{"head_dim": 64, "norm_place": "pre", "positions": "alibi", "attn_scale": 0.125, "lr_mult_o": 2.0, "decay_fraction": 0.631, "dataset": "wikipedia_en"}
MLP neurons of a small language model. Each row is named by its layer, matrix (gate and up: input weights; down: output weights) and neuron, and shows model dimensions 48-143. Each number is 500 + 50 x the weight over its row's rms, rounded and kept within 0 to 999. Numbers have three digits each. A neuron's up and down rows have the sign that makes its largest values positive.
After each neuron's rows, "fires on" lists the tokens most often at its 100 highest values on Wikipedia text that the model never trained on.

L5.gate247:500528389482462446426542554482486543451594422496567521530449554500444560568495531520522434462486440488538495434492506567511551449559476556449469528471506520482434596493543452538438570431560535493477436529513510535446512523413424521532478588593477466435387503533545427419446446518456492564
L5.up247:413542532394514427470503418553489571459440556530505440607532447522543621459429489523543500492492561528490488470419479503448522458507467554608452540538593527483456484564544461452481540450511547488496460547549513535489464484507433507476521374474484549562555483535374494614468394517544528514
L5.down247:465420559559445492526503490523469517418594568468542432567449489428575594567497424544519508568493482452536516437426575428493438484640534505554462530473516497497514458486477507550474435481512412515410555475453516381457506474607371524599487536457507508527449482484564508464426501456479489581
fires on: "| "

L5.gate507:555602542556483411400387501456532484437533512504435504415474515555442511472506542547525433552486392445610518441461556622598544474515474561417492500475541565497539483496521482557562443549484504407453513423459484432526529527448438541572539578489521487446448509419484523498441484573491544544
L5.up507:539483537459596441464455432545483576449529475392523539439564559497480473466443493615546450514487512509578555457455529497474505497479533514466452476390522505445518467460566478578532520521439483586448501437513479384523391535543484527558409504621447481465479511466518387464501566407498574513
L5.down507:449548504542449505448548446478544528504468438488507538479438540474559480578512334532584557522568547500473520567603454504508521519504423477530432468386466457482534517529480452466537518455472467516513578460521499507540508528618438492463477440463372479501558491490561443469455496600573474580
fires on: ".", ". "

L5.gate595:476535416587467430415432492484504546403596528466625471431515454443514546594513396496462468392587554535468495445579560498508505479522445489477537447412527522551447548541484543510521478494396487555411509498465532419398414510547428465531446540530447545493453511578476464497555525473484512481
L5.up595:510506510630423512448425449505542541510490536470490497500453398550541465458598470549510520511502514546580514590558528577443464481453464477516487516447567424427552544560449527515408501595441488443505475476476514458544506591371484551477476555521317571473456494453471453498526576506491544537
L5.down595:515497481478544539444444524523557520521561578417535525386510512482443473514477532507515503394498438504498562460528423534476671495470455474541484448478486521512528512508529458514571452582459456579565568484472527406473486421438478439493465467531456555535453462480458402483572530449554489549
fires on: ".", "| ", "Inter", "fl", "\n\n"

L5.gate302:440478573514529538549543498542426512378512551494447485452558470538487484509505488577453549533515539558470442468480466538446433437464464556560536490530476580454488501502506532540458389434432452474573488369474539479576447570490514502502586557486443481582456525557490429539475585526454544424
L5.up302:566490490577579517569546547434473482547466508448494468488546549514436605482503507505559439458464504423437493563571446481467560548483541435516568549556484398512516623491536524473526512379559580503538538434418580497515475543549472459548494424486582500516497557633562507462540494584407488473
L5.down302:586507480548548541493526508526476491546482387535449555420559552545536563487396526508489517517490534563519566567493508513512513494511472494496522460474462467561531544485521506507536577542569534486524394445553587503589512530406441564526399385453363566455463544477484449487472460482483476542
fires on: "of ", "(", "+", "other ", "dist", "s "

L3.gate308:495622524590490455590452496424425489514495463590519510502464463492539448557479460464520505497532488499437513570535550463530472492526524461573514494541431505471563402421482537460535438514540415504465505476419534486515479500558625522485516515421477477500554530479544516497508498461498528538
L3.up308:488475527576457501583460496547480464569498433506538462383464499553577476496521416423506460499497565504463424612519465513462486441478438439523473521582505453503556424513453530439598478605607513501503503453498592525542457490562541519416518572476472519532510557510502458478623549501391575516
L3.down308:455444490483488567484553544551537564472605560467504423554465487469490530494428526537477503499483500511516470493435445531432565383532462537508507432472614468520500534577513499536505566531471481525419429589523469576498650470511467553555389399507548477619372495632451448486471467402473459456
fires on: "- ", ", ", "\n", ".", "| ", "/"

L5.gate84:505522523636457569589556562460574449538545504451475435422377440495552449534582545531474505524565526580387504478469427507564629511544552415423570579508448490475601464462539531451526600481470415464462502554481542460447598493520474524513555515457520523463573488426564525477564473566465572542
L5.up84:514497475605468549560473525451459509555460556441455408496496557575575492487448430529537541610434541567418498434393524450469518462558551393540629434547500481392540510530529584518508521497374488475473481602496526493473486533515480472488541531384416473478610498417459530535550483471459530506
L5.down84:514430549423565520510582518558491428557499575449469495415460525492468617565484410535551476512531442652449571508507536490515563544561587501523477484444416520457518476583469567521515476423416527471501482587567516551523533464514471498553446519492517515482444537382522468449510495528497460537
fires on: "\n", "|---|---|---|---"

L4.gate422:425501517479547601547543539499478462384492408448493481484515500489443548553473511519487485640521469487522520458498527548480471553563519446472507539497541504511586550490458540455503560520426366522482477478439586375446499507576462504498502605522545393460420454465543590476476549447537407464
L4.up422:474481507593482447538489487578510557515530545459448543551502551556502553497423415449543598505474472444518546455468502364494478468465560495517543513542495495418506581452500499475460512472502495545508540485428555533509484466460445526595388509555494502493572393554416462524492418440486431531
L4.down422:546493483465486522467501476512511438492487511521588466424506567428543492447482316494558547561475551456511448469516536485513551507474480495574531444457527404452497581557392492453457522549455507562508405541512513525507500446513535390501432492523515499510553508499357525470537533560515495505
fires on: "\n"

L5.gate229:502588540514503590529459554486478459466553432544489513436445627508566519538493430588558496531549501490464461463512444485497535485507493548489427525520415543506536519503586573532573484511529469463484496516444434498441443564463524498431559534460493472566507496494515443424510497527551611453
L5.up229:487470564439518486540504544496450530549487448537472467489536582518451540499486516387489463597494536482539485510573502370545470525415554497535539564442511487577428553472488533586515421447496494502589593444467496409493482446497421476600482482462553514443533618453447490479601481520469578526
L5.down229:481524449518589509496532522380512462496564566490424539455505480525463547491525498435527450552483502573490533420483611484554491505558508530507487497475474462452525517441491549478484471528456481476506535517526461489562463562537425458453546566426470510498489599538452616447551550548474502538
fires on: "of ", "the ", "^{"

L6.gate392:459472511553559512559388515402559436522446452473529513529546499560534494538577512496530459430508458471515541474524552519477434511527453528501497569516551505612540456468505481497435476488479456477537428467551489520466482509517465508651434532461499525430514439520491583416478561529455454466
L6.up392:512498546458523520538510505411499586492419565548505476550518562622480550491456449511527497523490406504420479521446431483447547468551450573518435425475487475475401528464550500428473395438441525429467425521479477554492580561489486505560458506460497518501458525516468559424450497493530479442
L6.down392:531423515419494578549433527431525467499522510492538462401482548401462455519472589555436502477466601576566488437500462525564487555544470489465525498537503416469542539480413555533516489484570496505495487480498474567499478579502451421408495501561400481560550541486423575490615478517464505528
fires on: "r", "g", "- ", "pl", "E"

L4.gate473:429459549505547548368541562501393477444524423500474536536402539496391480566492510497585580556493529496431559503427494505494538526553462494457566474461501563571457528447537501547474539508449529544463439508474494530423501462516445428495569472485383551510529404486444529552467467481528582503
L4.up473:524469435481561425494481478446386569541591411472516561569488462502491576526532586549554522484598415481533472499519509536536513461561446452497351518487487492495519623484502429410400552478502539517485475545498517571405488495495447566543524495445562485523460568593507447514500519522529522475
L4.down473:458527473498582467506478535523526550472534557387508468508470461511580471554577545541547487491410506465452483492487488501430416547492481529428527560489457436621435568453534453500415464496473436608454523544574506541423626483571404471527564495550472507519471433492452423418530571425580474466
fires on: "| ", "co", "199", "May "

L4.gate611:542505446432450449456511550538514498501524421535511514485561494488443561551490514463513488516521444549511513557475452565433577468542541536514488485480575412612478505435462490499450487420467542537530397445484494530478399525427433567545514541420408486479452443495471474499521447489498429553
L4.up611:453515425393513461451498446451604471493607478454544598533593458444454545470476482546497552492513451595497497475470437593487539540552505553508417611488525473473530581403520386520471476434481556488586482471435527500479530507428427571442511554496498513459471502587483508524519515516417493528
L4.down611:551428446498433387496576643473534489486458525450554418566461485512492566562435481579483520498476403442434395493496528472442532412576520523479469508360527509526432532492509463497494561530478590467472511468546532444533582484535414411536492508420496462418502483543499473499475442570532453550
fires on: "| ", "- "

L6.gate749:403485441583489550574507505441520574558622477508463493487434449461506467593574424512541582521523544515509485518548447561470479553452564462502499477488620591557573466477500498578574440498579471495487520600492489548442534538464463439524464499436570478461504441553476563457509527586479591503
L6.up749:487480555448443547552574417466417476526509568461492516424531512509501497501529484470440487503541498519473466404541578500508549594525535512457542479463537463487490445537471466576445549491572419516470496531439524496481505597608461502565420602440566534460408518478537557585419574436476575382
L6.down749:497463556484516429478447503512479511553398619410566605467454483511451531513515595560447506465593475603444497452466512435552495477517463572467538466525524492574542462434512468518463560527450524441483505503480583492526612550540494552482546484595454440445510422484544518573481422523533571495
fires on: ".", "| ", "(", "|"

L2.gate222:584584533517539561469586496597514511497477485497447471464526558488481544544404526526532509550451464585434580472497474567504533463606471486409465553434618450516591561518533474535455497512469496543510526463521569475544546476504511581491589497572526530413476445581433507422487433501526456616
L2.up222:583627490413493478444516505465430518544508502430405532514476573463483495489379491529559520526411480527413549432467468543429536458546552442449386505534535470532511574385579429420508480454460451538450504473545566489521542500450433482540468454496490559457484439542449465419446488478540430523
L2.down222:546521528485512492513534501460472472603539486493467510569450518431511515545576312520543589409567486472414511443505463513522528607456523573557456539474442499460491440585545481484474488452483520445437488445502484452490529504492501443488478454462518418521532491512577397470589530440580450583
fires on: ". ", "\n\n", ".\" ", "\n"

L3.gate390:524575534388480554584445550529490490454543431573477469503565439550432553473359517519480573463568509507515542467584481480516485540477441564466472477505518452524514400521433550500418523435442516603505477578525450584555488514559454592519537549441471451449584546509511461512558502466537425571
L3.up390:610577483502456473480516502499566563504483605547515415504508529520511502478454474389491432422460536562445542532514456437558539520459567524517501615477552442500422417473503453530523514489535382482463506508624490494538560553517528541562464445567490407457571469462507543527532529477499446528
L3.down390:518562451511531483417440454449448431484518488612574496428480483534538438619500485478473502464527440549550499478556501479588458535469561459501491496539438394594458443502438582546558487383514490502530413512492508505466443513608549547452529478488450434494495559469484487377418554497492490574
fires on: "D", "Br", "3", "ens", "4 ", "We"

L2.gate21:477467524479519448448533514509465545491401452509469518502551511509512521447553560525543483544577522497427445546525439590497493515594473406511489552509500506488507498505469485501480551521483436497539548482480490466457478482496448533433584595539589499394559485478449522555494537445416439526
L2.up21:491460528546590480422457442535530523597509542530432482457550499538423514534412497476498469572444515542539494492466512448382477404545464418480482409431534558411506602504576442525539440496477527513503500460527484565494452473480521517408543456475338563475514423534417522565408468434489482508
L2.down21:569608523476496487548528540502515466494453560512520482490498483433567534519620516571513486503535516511492561433545502539566548595512532517512505557465467481509503390543494525529433595405521434509454479550529420502505491442511444429527475541462609383521542476414440557495509503443506552495
fires on: "\n"

L2.gate69:491514497603485368513493531436472531527564489467474488462589554469476479427507386455477483546446442562479538501522395488555452502510499523440480588543398512511574507488488498503536489492549502486458484467500494540407409418470490586593481457626503527451377524486418412517449517471500629464
L2.up69:548484489498479337517460503454524539497612597481487571434513606470454557536422481419496501520505497465482470485511488467519499409630532516419514540480438483427569486567584411518508462595516566572466502515524407480434437455548391557518463480565493554410465509444523466593469470461503599513
L2.down69:561550548507438519471556511426560495464484444554473457586430465483594574505496332465530449468539579476379490448537481550521555515623471484468447451482455573561493458498510477469592569459478434514487506461501517530401532473572443425423536505523485439459433520456530417488510506501581476556
fires on: ".", "; "

L2.gate419:525538437496506512540494523464452583562454527537455543450484550446499503550541511434469493583550497519522626463540477547479435573572480505513501463454485536524509467419549462491503438564528440578488546459504495421507601482514395494450524529513561553509506530501550488528424449504477448450
L2.up419:564539488525493456473472485559525537476452472486572479419568492423444397497486505548538474604556465480555504519500462571511508511493495467470384518483442539525625552431478413523544495549486396491550422497497487383492455532545399509585467485576439565457548484427561521549448529475541385535
L2.down419:487545541486550536512610512452579579572495425534465482478496501492574442566539325540534450486535550490388441488517555500429553512530468516412443572435463459356490602551519560550494482480555494478476532556510502479489549481502409404443490399404409467492501485500506489527441502472512545535
fires on: ". ", "). ", ".\" "

L4.gate165:519538409550512503440632499524481432409477523537462551551537520476516539520551533493542539501558444518399496590549584443567488531555563456402525506529554499495520493515446485417459490443530430511488567492469542433441476536480577543496549612491444506418506491602481475582490485420455505457
L4.up165:465485500587474491499480483610553448574481532432460512371410515443478440463434476506551480457481530450508500611590483560415482507571528454513517601481511439487480507437525457521466497629453505404506399488512528511518472555452482552501514461496417466492388578551454454434524460436522512429
L4.down165:493479508501535566472557523525531497575600543481526525566495523557388545545536502435552479530447379508428527446451449448495534467461597498585477487445508519526427559619469495528492517550538489464539470465577531354508493479458526457503458460503484533463460548499387465461541482606477411436
fires on: "\n\n", "- ", "| ", "Website"

L7.gate586:501476380457527468598514571443444464540485444461510467463438451499571482395507466495516576571483529518452486494455467541404600479540493532486445470529517497467526327465509455563544385406568458558506534558408467470535527504474560500541551426452450494442586486521439474436439453508565442520
L7.up586:550536402463492581576519584515468506585516528450492543467439437520516575537499564393454527563470548526479401398481511560461586496576585515479529465485470446524534407449504518545544529478492550519484523527451530449454489575421482592561563478499492525446496490484493469502451538457537571489
L7.down586:500493549485514473580508503513500474490524430428524513533495445560518510403505567403489452518492456520587410619503530541517521502665549546437558513463438579563475523523489550495426595519419485536398440414535488488480549456540479521484451573444442492529445478517400433455493478563599471478
fires on: "| ", "|", ".", "7 "